{"num_attention_heads": 6, "intermediate_size": 1024, "hidden_act": "swiglu", "positions": "rope", "rope_fraction": 1.0, "parallel_block": false, "init_std_qkv": 0.0263, "init_std_down": 0.0, "weight_decay": 0.08, "schedule": "wsd", "decay_shape": "linear", "max_seq_len": 1024, "max_steps": 10010, "dataset": "wikipedia_en"}
MLP neurons of a small language model. Each row is named by its layer, matrix (gate and up: input weights) and neuron, and shows model dimensions 32-127. Each number is 500 + 50 x the weight over its row's rms, rounded and kept within 0 to 999. Numbers have three digits each. A neuron's up and down rows have the sign that makes its largest values positive.
A block is one neuron, or neurons of one layer that tend to fire together. After each block is what it responds to, as a language model described it from the Wikipedia text at the highest values.

L4.gate15:480468523459483482486561557411491535493437473535491478521463505429468492522547509424532473529443451501607430390388528500532569471508512535497382547483439549460569580562553502483529429480474541464525468531496630400446441472583545475465531515447480436482444415454513559398413476483481575459
L4.up15:511539564553552561524534456465491519516415516543561514564488486555481549497525596568465534487487561545428515495441565553473467473472472459564541434476381502436552472466479486615446573487466449495568535560445492464553587524518455416390465544494442579550543535582557518509436550519481473466
L4.gate362:469551521445505536489535561505441481493423422479576433509458540500578508522510494508600643633502560462541526361510526601470439423504517505541517480478491458539495499498458438437517507448496566546532467487475568532521522479539531517512531532558424472522549552498536572416447488507483404416
L4.up362:514482399445516480353586603483637534568538498530480611486517502556477530503518499447553510469443532513468534519480503528580517436476563502466423525566493451535512463491540527475454444519450519471525441511516599532520518513487459431527512456440542528514513515428473530540402432371489482509
Initial capital S piece

L2.gate103:522528502476496504465488605524497434532376462523478458646540470509540441513553523541483478463461545454531489508542503488584538528576389431449476549523538626504498600527525506514466600541575474541502381461501520534532457554573457451506473458493537503439519531506432526509453603398486531424
L2.up103:552450451543564478571578507491558510533591501514415520440544552618474449583554433477481581560526489537539524501506513508479452592488485471490527515493535470465587451449517401535583424480431495490488509479454522520545568499508427498465473517491562485408605397457518474467529495536509481505
L2.gate111:522529457505509488500566466491600439487469585511486440438481446549511449507487518481483572581511455462459422538436428498514546547573464549440551553489529434493561449575487451616515471502471475544470546472503450531521501490512553488551448541552472554423507511430496535521521471392558524555
L2.up111:527458465497449476496500440571432568466519517448419506538507503546493448557520454452475536481466448453472632417454520486453457470582435505505535511473528488408503503421616524586520394426438449510497470417551514467503543436442582480558507554559600501472479468465513445476503459522495520519
L2.gate119:453483424484548509479449554584427585500506510528423518552512496471421519517531499527457461491570413435489500498476539475569454480493558597404488553419519523594545603539483503466546508446587517477403486500485536498632499522425474538509449511502467521539501476535497599520454581469447386523
L2.up119:511505532482466518500507526526551395499525490535479509519495560518533510531458467517464555546503481538538543469504550432559432586479512514386461446454393532474468589508544468574503612498559469539485492522514492460464524451540469416420541500391532502562454474555554498521394525454524512504
L2.gate765:506467467422558531467552522478499483407411509518555414511562486528471436485495563559496524579524454445583549458517529476577538542529500354502503648483431568487518426519567527463487500470540517531431529402428490524489496527535510545581611466524456513437444527477404517490493377512537412425
L2.up765:573472558463504444533459472457497497532502486540545442587444473368439543539426480478485377466557501550491534472461474517471493458501398492496513539586458445441336525587621556475456515544476527443453477427490561547468559487506548554535501511502543550466448482510449392539482401414472523440
Word-initial fragment pieces

L6.gate83:550515454483491395433485553496509511476495420505566488614436485592529535561569459526515375636476435513517491449493501518595574503542549502501458402518422487426576518513551510485456448499558563491424521517461469491519535540626413391505538590474563482533514525459543439487530523444475511381
L6.up83:484452391527534558497468487515429587503524404520507455478476413480601538534444575503502571438511507530474542465544542532490527401414498536483449449537387470562560485542551586457493531545440531412426551613522425491511416523510556521414410478428391504506476481568462479447463491522507551504
L6.gate144:500458502463488506473563500532493456504495434516512519477439446586527476551460429527442583479447401588532520514568426542491507472575498579491503566492436564609490393561411636522513519505466464484532585535506536501509577466479508525460322564523505421398523476564454539410496576544494449461
L6.up144:459460500457483498492514495588415477520532560465487408430549514509383514493530480503471476463469490450519458457467487502555525527551525387466426473507431547439476486487629476492525512462535512473450544466444532579450556525481515463504545516537456465511488465437493519531502499518469543507
L6.gate368:547430424429426557668537447433624642441498361589533506447418505541553523474524387466582518537503479447519485527539531443496510490543521526467588558513504569506535474538495532572494401497447487528519472508523448611540460503541477522501402484532520495492503528519399429514543596460538543472
L6.up368:633489526457477479530521490587497497431540385556517555619491538452544428589623493488436491534477484482520619450525494489551504469558549551410496491512555590573458489491441529528508475462585491443485407611506449540513447526424541579505411551489604567471526523532472475454479541535502499509
L6.gate530:526500499443571479472453514487574450474470439432509498395427433574539457576513426558456569506436511415476462556431524585541533496522547489480535485478427461503450508525482484439423598541491456500467424431458474440466429527579550586479521561560577517518549551493479501450585530431486450495
L6.up530:415556510453493400460625485469511500462577458535564459557455511515511489455563462507450510445468491468513506450545559578496520530478497644538553475538514450555523534528509587519537483488537532396453530501570591549448529507601490465542563410492474473467580485432607479492493497629491518479
L6.gate613:446493515424462476479560547527431500435589593493552536468451541553433563545571460430509463467504531480475573449465567559514457468511540519439437561516529418537507482497477459513473506521586471429517473488455455598547551537489537495502485536418493498589513575481415530483487557601506423443
L6.up613:484504435479424518461489508473488487425519525549536509456535571457406433461445521444419557483515494440532481396463540500525477476460498536497441500552470521528512569479435526515430417508485476505482426519414455503522499592480480584472465477489559548566533517644603548464510515480557499505
L6.gate648:526429504427503429504526533460487435552546474487494511473531509491501619578434423416519462596554527511502411509538483576496607512521445465537454483431432435460418413518544475525496564469581577523434392478493494516418528510569517520451537486502504504491526470500540513462479432492514458428
L6.up648:432509583522373573560543500528541439554514526418550610461471595523505377543539454519475494453426533529530495492647461551570549587493492477476565624520449513515481555472480529455447521508517494480470371456511504537386457486454481479395455535476524505547523431480469479478488476474448530579
L6.gate673:465554518484529483513477505466544532518448513481585619444508508560502444539479580456537588553521493532459519426540443577560509444500473493553523529414525474548476438565440547549519495545488471420456439497519521505491493458467436466541549532481525512473622461477532531415453613619479404422
L6.up673:498509436494581448479553459517510526510510455496593496510478496509515542545554452544474538408526488448415424470473571515543587442547543586495572486533450516594548481503457500495473549530486457502506515523582515529509441434503470531530411495514572479504487514408421507505560458529407504467
L6.gate732:455548457474483499512515459459559558479430460480506524561473499568611520565532477491458589431522545514559451507434550544579488448498531451580439581530500497552510331488521560516446454444494456500476423471548395515481563553562542493497400539411546503438455659422449408536515443512494500444
L6.up732:525493492495461470509483505499559541541577500534529537455512478481550491589512520561484484519443505574456579419500552527511581471470563574482437457465455525533490547551415484514537501619560512581505435478578501456400541410485555490454422525491500502566470505508447537423410499465563606494
Word-initial split fragments

L2.gate92:473444511550450457462463593490496448495499542596488517556452522590590536537574505492528551627497512537490512514465388546490467506480603527518451633519397512424442456446565487518541454497448433516547496516495475469563566546475447402453581503497524546539541532593536383558446474464502501444
L2.up92:480547470436557497533485521569481469453546524429463530469469486542561418605536518437452580522488597524419487538504416446470489537497528439529502435510503544564543611408567476502462503454524415469421545515579529472466491403631446592414484534478485490545550582540485522583520487503559520545
L2.gate254:553572451555460585487440440500500469543539504534540495492520618500480480594471396599485454474504583450528497561541380485471525524493477510507504492449481556437444484413522470513443436456557503440432520535424575508532519512534293548544392469523444556494566470508474455556556435546434576471
L2.up254:506591492501396500433446522559501488484483481516525440470592613429542484485577478551541435478464483595466516531512461500446521542506503363638483548518580468532478513482505573602425534475549521441558470558539482469516535507501462418479426565516423537508516546499646493527513547495469427474
L2.gate611:473639456551509483438458498544526489532445485556507525485422506459563510462470503491529469519483419527507560568542544543530468359575484487569525569570444504553545497431498542548514526468446448489370465533468601517580429470551416485493451484521501463542496517613504479464369452544525524460
L2.up611:497505436454467527475592494517452428524432504467453557467528447519576503439522532525522493438447492574495415549429487438507385466607450438569514538472526465507538497490563453520582471546490499480458486436436556533580479398495518573505503499527565442494561405503575456483475571542510528487
L2.gate819:512533486533444535528431483435523537632464428562532470517535488365466490402519568534482456475475542505464415499473477465600539439476609558583541601485584396505558424528448373509505508508481613478559511556481587596700506570506490510399503477540523503462574471475563529562508587459557508487
L2.up819:478497528420493548502396555479559496497462442496469452407502576507516424530510484544513607564467459548469538479487507472437529496522522517540502513506522501576637554574425494551487542531512534509546486491519421499482423470518479535495494450473516491540566503530562467483468506507473523490
Post-title gloss opener

L6.gate91:522415538530494496426557510466527567463423456419569466561547433516527467433492611454541501469475553488537501504515434493426480538512426518511547481445607505574523433403449506466539488493580646447573485415393475465439483464490538407497559578514407429361548537549557545561443482473509513485
L6.up91:497558546504459544465419520524551452461457439462545480523543422442433393512531511489453444512465500476476468551506503526453475593505465461489454479538521427571545550478546516507611516616473512543465502444421493468502444451584445542446483463462502460463412591461480474486423502502501457498
L6.gate238:640510460451534527581487403424440478615534640419550565497616377532587489479398439491576501509557485526524462386472454415487464477560532481573527456463556468568490449443579493497521451479437490504448587503520488521521563492553446508493497509476544414468425540502464529496527465539555500471
L6.up238:541504473477554530529481516448551475542653466489545470493571493465490561475550520552617546453416490535438395416499446444482549395578503515556564505517518547541456527488586515482527491528558499476445373515570554575525471573420542523496550501465487383525547553561494413501448578502512541453
L6.gate383:568412455505448525451553414499526481596487493550551631560487521546473471412469460496530530476636437559457465473540532523509495495533485469457492491480418596509507404583485426537470500473482467429430455594438519524546487553565501607405476457540568536480507499473554475483609517455528558506
L6.up383:544504515618489536407463524522709458537436452491452585533460484533578476601412511503565488534613551472508518464509547484461537470561491462513527475511521519497451487519509547462516480453424468514474569575581514451467541551472454486428487534360492552494588519466438488459488581523468442492
L6.gate654:604453491505583591411488453483576530468543488551557611533542518503503539531517666535586507565617488617491468443571465535485474495456386550431421491488512587520471529518400555495555533432543481444515520519426530507552594504501445475469448483570480482502516445426520465494527523550475434473
L6.up654:342560436486493565492531465475501529520458451490567510458455508565524416495454489482476528507500453422480578415470481473542498402440462539458477477449540497503491516431554483503554542493590490472453537521574543521549453431446373463462471458401543472620529576638493512486471575511543565477
L6.gate776:454499496581549536503449473509502593505506425544423494586515543525578493539502573419530514567544492436553568551516436573512478491491462525482524432511504422523469527472410523490488504499583596533435430529493477499493416482547521575526468435498563490452441527525575439398473485549500551419
L6.up776:527563493445422479543531458483568498486456571448441528522496526545427468570484473567509447563494594466456552460514440536552469503544546528468620480464514436518544529488523585562506571459458546424545535527409543449481478455420462505494531493507541491525453543487559495505469582576520471504
L6.gate931:517513460525531497438427444528450617554462471454507534477500527414537484432346445567513554486485487599490585500502474477457505452535496379524469563463601572527479550494468493462535486317491481509467508537405573504537507495508512529500479532562571457463538550469514426527476401466529444503
L6.up931:496487527414485483602490452500486598492537506516521441499507438538491574536461574490522481472481422465467465410561611507450438496485495501509545448488528489552541513482463549510498477496437483563427523531550514486559428410560501408492525502404503526407452519578476498503494477474530559449
L6.gate940:498546575490522574415436470548554480529446490568518549490479576414467557540488568558518521512574584550510436522442497578424461452529474529564498493405551543496586536517409513571538547471410498506543474484457596425494523502564315491525588509454429381413469426490555501518488464517428507444
L6.up940:496540492506435512499505487534437478487491471493513480520348493443473463491547464574461579435482476515575461564493556494467422435514459450527599523432528480452495459567506455506505516486478435441579554452431525554554572545472346588522498471425459499445497462545503475554565550505512444494
L6.gate946:569498546458559511470475573496549451484394504574463496592548489501477356561487601395520481497527516514547459496461572492456508488518475542517624448465566490526499475540553504551525494536502436438554535443433479577516471598543485491498541467492496349500420485485510498528427483529484508439
L6.up946:458472397495464502533489575434511430513461497466519443550558455507593428468472525570369511509493360544498507536581519491509504493448565530475463545514504436538429487402486516441527449517462493455424470528531520484451486517512533540520429477474479483537528488489557486484432524438557549503
Post-name lead delimiters

L4.gate370:423509484510407442395565448430616551588576470458474527463562477524564519509445475490543538491514508521412457556411454569581422473579473593532564477508444550526518564587464495516476474517543459508500505448482461536535489408467497419472511504453440486482582515616534539455478497571504434403
L4.up370:535590430519488415508495486525533379520564468600476513427500465465531607548540525577479554493435490533523458434500591531542589472504494456554483418440536475534457512546556590532419496420517561539518503615544602502497509483579507537547467423539505445548447555595519433513551492544511498533
L4.gate894:490511574540485504358545423489482582530480480571508484546486535467585475468510388489433507550502510580510427489423485482532485599466613435445523460495514452618496468487421517495419516500492592542459421520487499558510499529460559513527446423576439494466408517409511508596569421475484494461
L4.up894:409485465480517478491556483505500483518503526556499537444497492475489601544516454543459496542530491573479435600508424549463508639552503485544562504420566424596443422544433475554536563464471457443522555571482446540442619409470540500465515469481467490550563483509492489475524454585522474487
Biography lead after dates